{"head_dim": 96, "norm_eps": 1e-06, "positions": "rope", "qk_norm": false, "init": "uniform", "lr_mult_qkv": 0.7}
MLP neurons of a small language model. Each row is named by its layer, matrix (down: output weights) and neuron, and shows model dimensions 48-239. Each number is 128 + 24 x the weight over its row's rms, rounded and kept within 0 to 255. Numbers have three digits each. A neuron's up and down rows have the sign that makes its largest values positive.
A block is one neuron, or neurons of one layer that tend to fire together. After each block is what it responds to, as a language model described it from the Wikipedia text at the highest values.

L3.down335:101125161134117132132123102107135167128109156105106109113131142128133125083102122097120106106118137135105153092095137150158099125113134114146119144136128140060112116100127133108134133122091098175120094110087140102162100123155170167162137162126161089117135143197138099154118157095148108109111094122113141119161143151136107125122114116134130124151144162125123141128117133136168119135167152116099114120137105143160110147174146136115091130112156132124131097126098131086112116139128157126156132170175167116114078112137126122162104133123125096142126144094091117146145118114149160154
L3.down573:108152093120141163154116130170124134082122159163120110134116129085157141121126117131107129140130128125110099108146126158146170125145143155109109114098109149161135130147116168129114122110182131098141111107141148175175110120098115126149105080104098152094133139115110133120119098086163144158182118132158151162094151095149153163099140155162100151152140133136156105117100135111117137124136176103116161114133162094131137093122123123156080128127142146162116133125112161109102122135112127109164149123130124120111094138100096156168140105145132111132110135139138120132093160119149092133
L3.down876:102125131107155163150112114129142135106091132162124090138174130088091126089118129126141151093136104131104136127144102129109106147108140149103130088113128129110110109137130099116159089096127131141140113155126133113153115140165150114126116176111105163130181088117133125134097153148086131109110084084116107111133110103104117085103140095110142126123112126150110101154126144118165115153138133091167177096113156138112122085133093143162122162151131156135125162124136111146121165123140144148146127131127129134111136142108136120164106151143123095116123106128113110099156127137141135142
L3.down979:115093113158167130140123098144122150131132104117124097121097132114104155097146171109149153138130150110131109132130091113153147136126112113159097123130127099090087089118116130111124120095116149151107128079086154146179113127174127186143150111116143129143118071146134117123115100117095093105161132135139148094127136130123145147134127161155187130112162080132117139136113114107143130127118135181120148157112060102139147149120126137138113096104131156134149131168114119117166127151140108118133125140131087107117092131162117110191137134119105096138112109134155067126152130128171178155
L3.down1387:122089133143139110138165164059119132121125127088119093128149149142149089098083116170109148174127128110153122097122107115147124116138117121127109178127134153153103121120132159104151125091174115134093098138113162113136100158168126191127173162093139121141091124116123049121072133105096138084136129135137139115100139111065154126142122167136103146103145204155142102114106130115158120107140139157156119155160069109102156140127137174111082082121098143133104128081106152132071120147097179158054116106153122146113109156179081146112110125154161118135138069160170052114123187128143146124
L3.down1550:083099186116148156130154118116128139134103119115149123103121127130123149144118151147105156134192151098146090150130120127133143129131138078158116151125145077139172125103143127133140145124111095140112117117146125140157145156136129104111111134130144143102155120132114078132150131106100131097135110119107146135129115172059117138117122130108116074123126136114129105135118156152113132128133126146080101143127120087098080148124129092122158115093133174120079119164155107111182124113133164123174145146151107121124140099117100155161119114089111152090097107072141105107136140125113186116
L3.down1610:181113158146137103152116087161078099090110159087136122159113159170110129131156146153130084136122107136087099123189121121158130135148141078152155157144146127148098115145112122118111133110089108131102121087123131149155165133131131133083141104146129130115128139123129136144164134131108095128120094148097156150118131122134071145132092133096145123115120110121092164146150128134149140155137157118126123121130157158124159139132185170131133100124128114122097171103157100135127123137160153120120103113127122130128148185132094128139106178132091154145122106117135190145091166115148136110
L3.down1680:119104147138197163112095092110150117118132115077096117120142106121120116123128164150158102179089142086073124146133120127171108146154111117160104104130127179111119124097069119126107162116100124157116138087116156136151131114137146135127138128141145131117136124114131141130156130115110120111178134092164165122122137154110117168143121161129182131145118142144140157135137077143122122107113103136109148140153095107071122089112140123103101107107134101153104137126182140131138160132126131106125159115143120168133092174146124154149118126166139145146122100111141156109107180163144124151
Responds to: End of list items. Fires on the last token of a table cell, heading or list item just before a separator, such as +5'0' |, double sculls |, Ohio =.

L2.down110:133113135150208137107082127161100106140104135144129120089125101124109130157107150140115124094124130177156155146158095183159122145105111153154105146162129105112138099148116147129157081107102150140165111132208199129145094147155134137110139144130132145105121120103125144105144099173115164102164118140125095116135134126150152154106154156145107159100121100164179193136132082139151091098147130112119082152142122099112107113112136122150130126172144171096137123124105122099144133136142105103157172098128089114133148158108151078106121125130103102145096111133113121128106103125128096145
L2.down138:107135100200146129154117112132157127129091105144087125150118137130112155155130142142131157082141117106059114070171101152141135152122138144133189091109106136133116112114151110141143112163138102096111129083171133155108138151131146109094124133099123160140121127115117123085131116144092190118100085164121090138137109118087125131148128145092119156121133161132111128161143180147140110081113205114117135115137159108145127153088145148127136136128159108118108186131119116123142107127122129162124141102151144161138141127108142109123130141150093109104103168123108175120097106144113154148
L2.down1149:147142127133114097142130102121100143154123127137115126129116099124106121098102170113132169082156162134134180107165095144135110137160072132121125078146093133101112119090121147126163136118130089113145099101145127155074112135162123117135158123101112114099144115119111167126095110132108131101163146137127083085145112126145132148134104162129133131114131126149104135195093139103126133070095142106158131125120131060143129141143111158170148124177141120093142173167126135115109132100122093147108100116169161131118107054102209104132147167132137141114096123140113118128113121146108159138
L2.down1314:142116121163132139117117106166128143151141146162140123127158164105120154094085176156113154119141097094141136164108116134089154093158130127122079083078113130116142142140124157110152142094162140118122118091174146152076089133095116123149113118119103121106150122142130122150093128129108146102192109121132105141151150158141182113109137140168125118131150114157164133122161115112106065118148129098179132087124117091121157138123091100164146115148146172170108176127130114122103144116104131106160121096134167132136124055116170116178156086143149111091130093127116077134143116103133141163
Responds to: Table cell separators. Pipe or semicolon separators after numeric cells in Wikipedia stats tables, especially after goal difference, such as −4 | or +40 |.

L2.down1359:118163119172110089113125134171145132172097151115129138117118103136137104133109115133102123142136093121105125094118130127131136111136113144068149112114118127133136123201096131157154126144140151180118095120146145118095133117129106126098118161126139151124128140175144094132149123138101144100109156131156076089118131113139133082169161135103135149124100139125159141162134092163123156056151197118081118128153179114071140117110128114102148133131131136113117113172091103137120151117127134133158123181152113127119110115135113146123125141114116141159151156128142160164115161136115144111
L2.down1580:149121120153147136095097130137134129136136102127139129126117180093147098105117116145152110123145142101100125122143081135096109109148117133106160128150151109129131152149160165114163115132092132122136149122146153132140166149093136115072180125121120147145131098135124116134086158111119147123094112153147112123127158122142136159152117155131101142110141131116155123134128178161186147119169116151157139100147167089119123110100123162098142127154112115126123149106111143133133157164173119125138138143149161142138164122125137124123077109108119141127138088135104130117120079114117162132
L2.down1619:109107093109123124125106139135170178136126120134110111115141157123156120085127113157133109112106149113076041124125084125074125119115137140092161135106143085106163145152117116129116115148127143138133160150127135115138110089108107128099122130148118158155149141105162102138145138105117180121088139136121140133140173145120134100176157127149134106128111161141132120133147115118158166119132162131147145144158119130125143116125122174140142150135133127120104116128169108103136171129179133079132130139146135144179134124139101071153099099084113114112137099098126137141090153109131160131
L2.down1952:088106094139125125142111125104145131112140117112126106098108104161206129104170098154143121123145114166116046144126119129156149130111142104143150118087191116130173144100127125165125142118093099139106142121074144140114096114110073099115122131180104121098139112132159132145163136123115141147119110099121133083126129123071117162124146114128124128134109160125112113133116124125120132142140162107109172123136127113141112113104153113152167152086124145142164123143153105140148147096141158080138123169137121128193088103147089114158112113124139100137132106125119147163086084136152107155
Responds to: Delimiter after a number. Separators placed straight after a multi-digit number in stats tables or date ranges, such as a table pipe after 866, semicolons, and year-range dashes (705–748).

L3.down225:148096127110134147130099130138168150134111115150112096118127166125111143091097148128163152131155154084132113134132143143150135124157118113126110121141125157086153109103092140123132125136121137130092142147120155123141086155153141157115101138138106141118138136194112156105112129089109152126168188096108172154149135136139108100134133161127150137125188134128117121143153128102172154099115170148078138095182113072101120132127129139134136094125126108149130111103090168125137086127163161096098126110113111136158125118123123067142131143106138125132123145116134097088081152099133139183
L3.down300:115128132104149151095133111159104126137111135131102133141147124104119107114138141189131150125098116119124136156140154126157110131163104107154123127105141119116076096150119110124131119116171152123108132166119165123126139149145118123123089152124127144181107102173101136113151167157112138128117092135140097169140116130107115114126110116124133131116147160131133125140143082124141089118111137112156113122097089108107144132146162136099157111135120117097105149128109170098094136159089171145133116097116060122121124095152124122130125127095086127085138135155102109131102139118186120155
L3.down371:164097146132160168143120137138172149134118169126096116095099128121133089125094119125131125109129138099118114164125113143169157141129128177126131130088175104099135128068159133123124129119111131114131136150170150102130096143122133131106128127162155142139123144186171122132122095157130112133167143124092113152113138128104127167144104168104111134141114131140100155128159157180134152116130121119172092108152117059122121121172138128162166123115114103158165135117115187132152163122148105116136127089116109140162125099141120079155143088128162109105100119137085113126101149117156105128
L3.down935:087170087147118129151086163104135126121158132143060110126121079095139133084129144108165150194129171150119120096118131159125131121107097091058160074149120113145171091079143138146151094129090086158161117154142128139162118105166114120126147135120109126121124115102145120112147163128135175144157146129129089118102136128105139136155123122136102152138108181126099108154135136093134155151144185128123133117131183112163111104179119143116146098119172066130070127116127103140102137094144115147159151120147115125130089115142118079137106116110159124115114139105128130180095135138101101151
L3.down1211:145130122149158100081119125170171153147109158140130094096146117160110119117128109175131172166086120108132102122148104136123132129136108131134107103142100138146150136163141142093106153158131137100091149133175141155130126165138103135140141128156123150117125128156135119125152110137126110104105137120133133118113112091154124138108139119120181103093140118110103126113144163108140120080159140149115150123099142096110114130101157137142169100082109090136116139094117142096111146168157156111132095116119088125135094162133142126154147154085132148108131118162150094110104130135173125160
L3.down1377:118129156154168131152104140133198146128122135173147086059143109144114131106138115125120166149193140100103115142162088127112134158110117089137124149135146081134139139126139126191125148105071143134126102111092134140149139113136088147134127108143148117125153114125127129097105097085120123112190082120107170181139146096121165134086173130121089131121115096112129135100120133115118151110113091091123140131115146144137126106148127104118127137131149132194117153141114153122147131137125119123120143142101130154125119100117121112164090132111134108108087126102127099151126152120144128144
L3.down1480:110145147152143129129134104169144178112123156112113146158110112143135151086129119132134129158116092113098108192119138150193140171155115111143120122130138127102144087119103143126128129116137152093105159107123115127107126130094133140093104147140157135194133155125146126115168113148158120139126105111092115177143112091177113125130129121092133140102138155127099156107111094105127099145080145115124145111147105170136128121113152120146121129146115193123131151113118125117134151114142177165135092135117119132137104133118104090134122128107159139104148100091080124162115115131154061112
L3.down1977:131135115120145132139089099119100165121172173144131120124130132108164159080130082123155124146108125092140166141071160133170139110112128145094132146096132115117089154087150131127128126150175148166115114119136141124143125156133093117136128082136126123173098187148093135165117131121129139149140121130116134133094128135165160129151066158105138133113137096125122157139180124142134166174140130117128092143132168105091121162120139154152168097117189106121129157127123175113149153122084111105103071114151137141153113162131148111150157099126148147152143096160122119102163162076149162111
Responds to: Table cell separator after numbers. Pipe separators in wiki tables that directly follow a numeric cell value, such as scores, vote counts, percentages (12.600 |, 4,486 |, 76.3% |).

L3.down77:129092119123166156132114124155110155098121156113128106137108129159125115114120171187148111105090146099127156091130127128139118143155107100148168126162113136084143121114099116113139158145139141198125138127100141135097122145184152132113117132119140130135101145139093160127099119120153166069148133137153134119132150136135119179136086133130110141126154127127117143160107138142156160130162134159085161159149117094122118114119135152124136111112151095109185103097145121132177157166130153116110122102121104135155142119143134140164127153131070111116134104144125114102125108150144117134
L3.down101:138123167155123135119147142102122171157100098125106107145118128160147144123140149147133137133142099130128156116122124120155115154122135116167119146124162152118109133119079096119144153091125118142116132109118139157170136158146123153087148109108117173127151147137117141114145132122091128094148095118087129116168079125127090146128119132129153153105148109136097146154154148109116112112139126189061137164093133099150092133120136146140131078100151074112138091105105106142154123119121120111133121098135162106113102146133114112104131156105098136121104098143140135063149152118134149120
L3.down509:152074136144133148096128110101145092129102129107119123156183117112135126101102145136114092119167114089096117123106095104095129111158141143114183111147149130117096126169103080106133120140134122102124138167142128114143118118074168143111110142134139170140125161116142093136097139168152124136118136158150162113133125131145065104129144071122157127102175091111134120132151173115169115088132174141143095111103135145137094081131125154151142121117118164149095109097148134109122131106124149119158112152136145137142109174143106091102138110169153122130130134148129127149131090124157117170
L3.down698:156089124131151126117173119144141127186105099130150080126140124121157095101113175149124110132119115124099122107165142149167123156166148121124076096173114131092076107153092059119124126133130135090135115137104150151164122139127146120079133116132134163108091170148104154102149117149102143099178113191115122129138122145138121113145119139126100139122092097120115117129108142121135139129136149137123119112135155094144117139173128132143150089095161123172118114100145147104157118163128114114130091131086117165149075089142120125139139111124156130107113111139087129162119144149178163166
L3.down720:178108154137158152141141124137114161128124102097144139129197150156130130094133157142128139114122105113111132119130121159120121107122118089108123160142124168111140081141127113126134130112137128120085137163123139110139158137174133152116116137150123145106098174131110125149103105172144101054125091153116100132174161098124087144133148092136127144082143095146136180149153081133122092125159148112083105141143107140107137147134146137128154102089115130098115114102135110128143131167137143140082103104130122165147091120125104098168133106111112100145083083140113127087150120176168093137
L3.down1487:143124122124121138134124120124113163116126116105149154121155137134146159132104105140155151137136137105107162126171113078163165116144137106128095151121160133110126150085120135124115169138171118134127124129136132116169146145145130112103113115144113165151128154148093135135142108194127149138132145170102117138155153118150116106130171123170141096110114095117157114122183177096154142085147165134144131138163127123113140129116098102115116108089118139162109125122143136119141137125113140122120094156121123107129125126125129154110158126149137117095086111109125120128121149130153127157
L3.down1913:102112134150157073162111167117125138121129144100099133104147120134088099117158150107116130132133109069130134134095113147135126082142114122111092130130117091132148114146156131101105107153155105138116111123125153089100120141120127098101118120118125115157174105158103136110110105144151109125114115171111103094120145110142120154112107110122095111107112120135138155140151148131116114091155134139141124143130121103096118164162086078144114126090114141174128079098118102119190173133128135118101104149084110124119090126120154120105157145111144081136149118111145115124197147120137124116
L3.down1914:153122139149147150127135119156152157129113091071127117117137143161152110124132162153093106128107146102123122110152097141141113110153129128154139124189154131099119103099163125139152129100125119137123153139105122135133138134118135091087080136121155164117114146177158089103118119120140136105125115155174079158143100139080107136117135114121114148106159141124124114137159125139197137117143136169128157142113121139115097126133135164149178142156148137147128106118122101108123157146148103122129149137121139158146101127139125114155142151115108105117092115154117109080132086157142151189
Responds to: Mid-word name fragments. Word-piece continuations right after a short opening piece such as To, Ho, Fu, Bru, mostly inside personal or place names in tables and lists, e.g. Tsuji-no, To-us-saint, Ho-od.

L2.down631:137108137154118092144153099164124148103140090128126149100142115135133150086180119122076130114110133118118143157162131140167157151180121096119175082115151150135132120136124135105119116170132152128113136116176170155103117148146179136076090116148076128159124084167148123167103129162115117115119129091151151125158102135122148096134087146116148114148138150120108128157100177090075143123111154160154133098121142104114124154080141116115142140131153136172167122119102151141140052129093129128148135130153131098138104159104116140114183155131140137099107141168108147124155118102125134106
L2.down925:160121124147103167111126087112121125133110129143105105114120156100138117116137123110167127132171161147133147115132164146112140131097163135089114148118123145114115137147076138153102125134127163125127146156122109132107127166162118152128120136116135125101131127116124082122111133122106110142155087105152112135142118128159095144095165131134126157133104149123167112135081130142160107127095136117142176136115157120127138134152125118184145147107113103148152133112120093130163172099128123094154123121164165161153096111128081145152128109130118116141142103134140111102129168110105127156
L2.down1581:138083164112162113154104135100149106131147144133101101117160134129154175153106155115119127132167125129116112118128141102083086076140139154137123120148133094121121129120165129127181159129158083119110144132154138156095146129113132145118126150130110127120155094113131118083163143121144124115097134147154118111161119143110125109134140151112102114119080123142193131179135106113105129117162141136172166170075128137118121130114121145127129137098120163132145136105132133159124186134137154109128110085103108132184089117144144109118156108170132141117162095147108112143115100130108143121
L2.down1968:125135097067131085129146131175118133158136100112144111128152092188153125131146147088111123153118091136108133161148113121117153162170131085112131141116134137136098117110109126125122113163089097140137086132110062115158115160132181109096153115107096108093112101102123099150116116121133101114146116131140189103144132126155111118130143123151143093102136122175136155138077117112101124151143132153119138132093093091117140112124100114086131121126113104143098132111114124121109128076150117143090140136181133139140114121095162094123184105124140147112124109145102115118112111161127126107
Responds to: Mid-word name fragments. Word-piece fragments inside proper names, right after a short opening piece like Ho-, Na-, Ku-, as in Ho|up|houët, Na|poli, Ku|rrell.